config.yaml
n_layer: 8
d_model: 256
n_head: 4
n_kv_head: 4
head_dim: 64
d_mlp: 704
vocab_size: 512
activation: "geglu"
norm: "rmsnorm"
norm_place: "pre"
norm_eps: 1e-05
positions: "rope"
rope_base: 10000.0
rope_fraction: 1.0
qk_norm: false
attn_scale: 0.125
bias: "none"
tie_embeddings: true
parallel_block: false
init: "uniform"
init_std_qkv: 0.033
init_std_o: 0.0
init_std_up: 0.033
init_std_down: 0.0
optimizer: "adamw"
lr: 0.0012
beta1: 0.9
beta2: 0.98
weight_decay: 0.053
lr_head: 0.00782
grad_clip: 1.0
warmup_steps: 356
schedule: "wsd"
decay_fraction: 0.885
decay_shape: "linear"
final_lr_fraction: 0.0
batch_tokens: 16384
seq_len: 1024
doc_mask: true
train_tokens: 171200000
steps: 10450
dataset: "wikipedia_en"
MLP neurons of a small language model. Each row is named by its layer, matrix (gate and up: input weights) and neuron, and shows model dimensions 128-223. Each number is 50 + 10 x the weight over its row's rms, rounded and kept within 0 to 99. A neuron's up and down rows have the sign that makes its largest values positive.
After each neuron's rows, "fires on" lists the tokens most often at its 100 highest values on Wikipedia text that the model never trained on.

L3.gate304:45 45 50 48 49 49 73 44 46 47 44 34 58 60 62 57 49 38 39 66 58 44 42 42 29 52 28 74 57 51 56 59 62 55 53 44 32 54 58 56 56 56 53 50 49 60 62 42 68 42 48 42 41 47 65 64 33 66 36 50 47 44 34 57 42 42 59 70 60 52 53 62 35 55 39 56 49 62 42 65 49 52 55 47 47 62 40 36 70 62 56 49 70 58 42 45
L3.up304:54 41 58 58 41 52 59 41 57 46 55 45 53 54 60 67 68 38 59 38 51 43 43 54 46 79 21 53 61 35 47 50 66 32 61 61 31 45 58 44 53 49 68 57 54 57 57 38 57 62 54 36 38 47 54 56 42 53 52 53 39 47 67 32 44 41 51 40 60 51 52 44 34 52 44 39 47 62 55 48 47 60 56 66 57 66 36 47 45 58 41 59 63 57 50 48
fires on: "ir", "us", "en", "in"

L3.gate479:55 44 44 52 32 53 53 48 40 69 56 29 53 65 68 57 37 43 41 50 51 53 46 46 57 55 52 70 57 51 58 51 52 52 47 63 41 54 58 56 47 56 53 40 48 60 50 37 68 75 42 34 44 56 61 68 48 58 42 64 43 32 50 41 61 46 45 62 50 45 59 59 44 49 25 46 62 49 38 58 62 45 61 43 47 68 51 35 41 40 48 49 57 46 37 54
L3.up479:56 32 38 58 44 66 53 39 65 51 34 45 57 54 39 72 41 42 43 45 41 50 62 51 60 61 42 56 66 47 59 58 43 57 69 53 41 55 53 63 44 61 38 53 65 48 60 46 57 54 53 59 50 35 63 60 58 52 45 56 58 34 52 38 58 46 52 52 49 44 64 46 36 57 43 54 56 45 42 56 31 34 68 44 59 64 61 51 53 60 42 60 60 50 38 42
fires on: "os", "ir", "ak", "om", "ol"

L3.gate596:55 53 60 54 55 35 47 50 58 50 30 46 51 64 46 57 54 43 33 55 62 46 31 57 50 56 46 61 50 35 56 29 45 33 60 64 55 37 40 46 65 64 57 47 48 34 56 67 55 53 46 54 53 50 63 59 47 41 45 33 43 29 37 57 45 51 40 47 55 50 32 50 60 45 59 47 50 62 48 62 57 58 33 50 45 48 62 59 30 43 53 42 45 55 45 64
L3.up596:53 40 47 43 49 25 41 59 49 68 46 52 56 47 44 46 49 48 46 63 46 54 26 60 42 47 47 58 55 44 56 45 51 45 40 68 52 39 35 51 76 77 52 59 41 43 57 56 52 42 58 36 51 41 64 55 49 49 44 38 59 41 46 46 51 45 52 41 58 61 36 50 47 41 39 57 66 76 37 38 65 48 33 47 62 57 49 48 46 45 61 52 45 46 62 72
fires on: "in", "ld", " at", "t", "n", "ill"

L3.gate333:46 40 51 81 61 50 63 59 70 56 34 49 58 61 49 58 56 58 60 45 68 52 50 51 46 35 60 60 50 47 52 44 35 39 36 67 36 52 28 67 69 73 66 41 54 55 57 64 66 46 43 41 45 42 55 51 51 42 61 46 61 51 44 53 48 40 50 59 55 58 34 49 42 56 56 43 53 46 66 48 54 65 62 62 55 57 48 47 46 72 52 46 53 44 58 60
L3.up333:44 53 47 47 66 48 82 37 52 41 40 43 51 42 39 49 50 43 59 52 46 41 57 40 58 36 59 46 68 77 62 63 45 33 53 52 57 70 31 59 58 47 42 61 66 39 56 64 32 38 55 68 56 38 49 57 53 24 39 46 52 51 51 66 58 59 48 47 34 45 38 56 56 43 58 61 44 32 64 63 58 44 56 39 60 57 42 61 43 52 50 27 45 32 65 63
fires on: "n", "om", "on", "z", "ar"

L3.gate539:42 46 55 44 59 47 64 64 51 61 42 28 50 41 58 58 52 35 49 50 60 34 61 58 60 42 62 53 46 50 66 46 51 42 59 51 61 34 37 56 65 37 62 55 45 57 47 39 55 43 47 44 35 35 46 69 58 49 46 31 66 52 43 52 46 50 56 40 46 46 49 66 34 52 64 74 55 55 68 55 44 37 43 52 56 30 45 46 47 41 45 35 57 50 46 35
L3.up539:67 41 51 62 53 38 61 37 53 48 44 49 60 68 49 60 47 50 47 47 57 41 51 48 49 58 41 51 48 50 67 72 41 45 76 32 60 46 49 42 54 69 67 39 49 41 40 45 48 50 64 48 52 49 56 54 60 20 49 59 52 57 50 49 34 45 43 48 52 60 30 38 47 52 61 62 55 62 55 58 63 37 43 43 52 54 60 70 67 55 61 40 62 53 37 68
fires on: "/", "ag", "et", "ab", "ay", "an"

L3.gate338:48 42 48 68 31 36 55 35 42 61 46 57 41 68 70 58 57 59 42 55 51 50 41 57 56 24 38 49 44 55 51 59 41 64 29 59 31 44 60 50 41 59 51 47 59 67 46 34 67 50 57 33 61 44 56 27 28 58 46 47 50 51 43 73 52 36 62 57 60 18 58 42 57 40 50 47 59 53 55 46 64 61 64 48 52 68 49 50 59 65 46 36 46 64 43 50
L3.up338:53 49 63 67 40 42 52 65 60 51 52 56 64 59 46 72 44 48 42 66 53 50 51 63 53 58 44 82 42 44 65 63 31 54 50 43 33 51 47 32 55 56 56 36 47 25 42 35 63 46 67 39 48 59 39 48 65 44 43 38 68 50 52 75 45 45 58 55 46 40 53 56 43 61 59 36 53 61 40 50 55 71 61 67 54 44 51 56 44 52 64 66 60 46 56 57
fires on: "er", "ir", "ed", "in", "il"

L3.gate374:58 51 32 52 53 60 41 55 56 54 48 36 55 47 49 68 64 22 54 55 59 65 49 49 51 54 62 59 50 58 57 31 51 39 70 64 37 52 46 49 52 45 36 41 45 65 60 47 54 52 41 40 52 54 48 50 58 53 34 48 35 41 47 63 57 50 56 45 32 52 51 55 45 60 29 52 42 50 61 62 59 61 51 73 45 49 57 48 62 47 50 60 55 38 53 36
L3.up374:68 51 46 60 45 61 55 56 63 48 38 35 57 68 55 65 52 36 52 39 52 36 45 35 58 57 47 31 77 52 45 65 39 47 62 50 47 54 54 50 58 36 37 44 54 59 60 60 50 39 59 46 63 42 57 44 49 59 48 39 41 49 67 56 71 38 50 42 45 46 45 50 43 60 45 56 34 44 54 56 67 41 73 58 43 57 62 53 56 46 48 52 32 40 76 44
fires on: "os", "om", "n", "iv", "it"

L3.gate47:48 56 47 52 53 51 34 42 42 29 51 33 33 36 58 61 46 34 60 59 60 45 45 52 39 59 55 55 71 55 50 30 38 46 66 43 49 45 42 51 34 45 70 52 60 58 42 43 57 46 46 46 59 50 80 64 42 55 41 37 36 54 59 56 63 46 55 67 63 52 56 63 47 52 40 58 59 59 60 56 45 63 55 66 33 45 55 59 47 36 40 43 47 52 58 40
L3.up47:44 70 33 53 52 32 44 53 46 59 56 66 67 61 63 51 64 44 48 49 48 55 43 60 34 45 29 39 44 67 44 49 56 56 37 45 62 55 43 56 50 47 54 52 51 53 57 60 67 51 35 44 55 50 40 36 34 54 44 55 55 56 58 62 43 57 51 47 70 60 44 49 36 43 44 53 62 37 71 36 67 67 49 38 48 56 53 48 46 40 41 29 51 46 45 43
fires on: " ex", "x"

L3.gate135:32 40 38 59 66 40 53 58 45 54 42 49 68 63 73 29 56 48 46 39 53 55 53 55 51 69 37 46 44 36 55 43 59 37 58 40 51 35 60 51 36 54 58 54 52 50 59 49 56 43 46 31 51 24 59 49 60 49 37 27 59 46 52 55 56 46 55 44 65 63 60 45 41 52 44 54 64 59 72 62 65 61 57 66 59 41 47 50 63 45 67 53 54 42 51 52
L3.up135:46 53 69 42 65 64 42 58 41 57 41 61 45 68 69 69 59 49 31 59 58 41 53 54 56 35 38 37 50 48 50 49 41 36 60 60 50 37 45 52 65 64 42 56 37 51 43 64 57 50 40 37 54 32 53 45 59 48 55 52 43 44 51 50 60 49 43 36 48 27 51 55 57 48 39 57 51 64 49 46 67 49 61 35 46 48 54 45 63 42 41 50 47 54 53 65
fires on: "ist", "t", "n", "en", "E"

L3.gate623:44 57 42 50 54 61 42 41 70 49 54 35 53 59 42 37 63 40 38 49 59 54 58 51 46 60 48 58 44 61 58 59 38 62 57 57 60 59 56 53 62 27 60 42 44 45 50 32 60 68 46 55 54 53 59 53 60 59 44 79 48 36 38 47 44 49 53 58 45 37 55 58 58 34 40 64 74 51 50 37 48 44 65 31 42 50 48 40 52 36 28 47 36 54 54 44
L3.up623:50 51 28 57 46 49 42 45 52 50 73 53 56 51 41 42 64 50 52 35 38 43 63 59 47 72 30 51 46 51 50 47 58 62 47 53 39 49 65 36 46 44 57 59 52 41 50 41 57 54 39 47 59 54 44 47 60 56 62 66 53 50 38 33 35 42 49 56 47 50 36 49 35 46 38 64 65 62 53 44 41 50 62 22 49 42 46 40 56 31 44 46 27 51 58 35
fires on: "m", "y", "e", "|", "o"

L3.gate590:58 61 60 61 46 55 67 50 56 38 41 43 68 47 43 56 47 49 40 48 60 34 52 58 40 58 48 61 50 61 42 56 42 47 61 35 49 57 61 55 34 57 46 54 70 49 55 55 63 63 47 23 73 57 53 39 52 41 39 47 38 44 48 60 43 49 46 57 36 32 36 48 38 55 43 40 57 49 58 64 46 42 50 11 56 47 59 59 56 61 46 48 34 62 44 57
L3.up590:35 61 45 61 50 56 61 55 38 51 76 48 46 51 66 34 48 45 56 40 34 40 49 34 51 42 41 43 49 40 43 39 69 60 40 37 27 54 75 44 45 35 59 41 57 66 49 56 62 49 44 58 45 47 71 35 47 55 38 45 62 41 49 60 40 55 61 68 63 51 43 49 52 48 49 46 43 50 53 36 52 48 43 50 34 56 48 45 58 41 63 58 49 59 61 44
fires on: "e", "y", "\n", "ation"

L3.gate148:46 50 50 58 52 55 46 59 41 58 38 47 36 55 66 47 51 39 46 49 52 36 46 66 48 52 49 59 48 52 64 42 31 60 60 55 49 54 47 66 55 71 69 60 43 52 53 57 55 46 64 42 58 62 46 66 47 42 50 49 57 66 56 56 44 63 69 35 64 44 54 54 49 33 40 50 69 55 62 40 71 51 48 41 46 41 52 43 72 45 62 35 49 47 41 39
L3.up148:40 47 42 59 40 49 58 63 55 59 34 55 31 56 64 57 51 69 42 50 59 61 56 57 43 42 50 61 48 36 65 39 39 44 49 62 35 64 53 46 66 48 80 48 43 30 54 49 43 49 52 52 52 60 63 55 48 33 51 59 57 63 42 52 42 51 51 33 53 53 43 46 25 49 28 37 54 61 39 42 65 72 48 66 69 31 62 51 55 53 48 47 51 71 28 50
fires on: "/", "&"

L3.gate484:43 45 51 67 38 47 58 59 26 33 44 39 44 54 43 41 45 40 64 56 55 43 33 42 42 50 37 47 49 38 51 58 45 48 60 36 42 51 58 70 62 62 42 62 55 56 43 58 58 57 40 45 60 52 50 53 62 54 56 47 49 56 43 67 50 74 53 56 60 53 30 49 42 37 35 55 43 57 55 55 32 58 49 68 48 40 57 53 44 65 49 51 69 50 28 38
L3.up484:46 36 55 60 55 47 48 28 50 53 52 38 64 59 45 60 38 43 49 41 55 45 25 47 36 48 37 23 66 61 79 44 48 63 33 66 48 46 63 55 60 57 37 61 58 52 56 39 31 50 61 45 56 52 54 51 59 49 39 47 42 58 48 53 46 49 38 47 45 54 46 45 39 31 58 53 47 45 47 64 46 54 52 46 52 27 62 42 46 53 45 46 35 61 57 56
fires on: "od", "ies", "os", "n", "ment", "en"

L3.gate146:61 71 41 51 41 59 39 48 28 55 41 41 36 49 73 52 67 35 53 55 52 62 27 61 44 53 60 62 53 50 54 42 54 41 46 72 59 63 51 56 45 49 49 47 44 46 53 57 42 31 51 56 44 54 61 66 35 40 57 57 42 40 57 46 55 33 39 67 40 38 61 45 39 41 35 50 50 62 62 42 60 43 56 61 42 38 41 50 74 47 66 30 52 39 55 34
L3.up146:35 37 41 26 44 35 52 53 51 62 52 66 46 49 67 56 46 56 53 72 47 29 41 39 36 74 32 59 51 62 59 50 45 47 57 64 43 61 54 57 46 44 62 47 30 35 48 51 49 44 50 55 46 56 52 52 57 50 57 52 55 43 28 40 45 36 35 41 54 40 63 54 32 36 46 52 40 54 49 43 55 43 59 64 86 80 40 68 63 31 37 38 60 52 50 48
fires on: "h", "am", "==", "as", "at", "/"

L3.gate397:40 36 54 58 43 47 44 64 44 36 59 38 46 48 50 41 45 41 39 42 37 42 49 47 46 36 51 42 58 49 44 57 44 41 58 43 54 47 48 46 49 42 59 43 64 68 59 59 46 55 32 41 37 47 47 40 55 52 31 50 65 43 58 40 63 55 60 44 65 52 38 47 46 47 34 40 75 57 42 54 58 66 61 49 40 41 44 49 42 33 31 29 53 47 39 34
L3.up397:43 47 48 50 50 54 61 43 57 39 46 48 47 42 63 50 46 46 65 51 43 46 63 52 44 35 45 45 35 61 53 64 48 47 33 44 66 31 47 60 43 52 67 42 64 62 59 49 74 53 51 64 42 55 46 46 36 44 44 56 63 47 79 46 41 57 60 44 74 60 55 44 62 43 54 54 50 50 60 39 47 54 62 44 46 59 63 45 34 46 49 42 42 53 51 50
fires on: " ex", "x", "ro", " pro"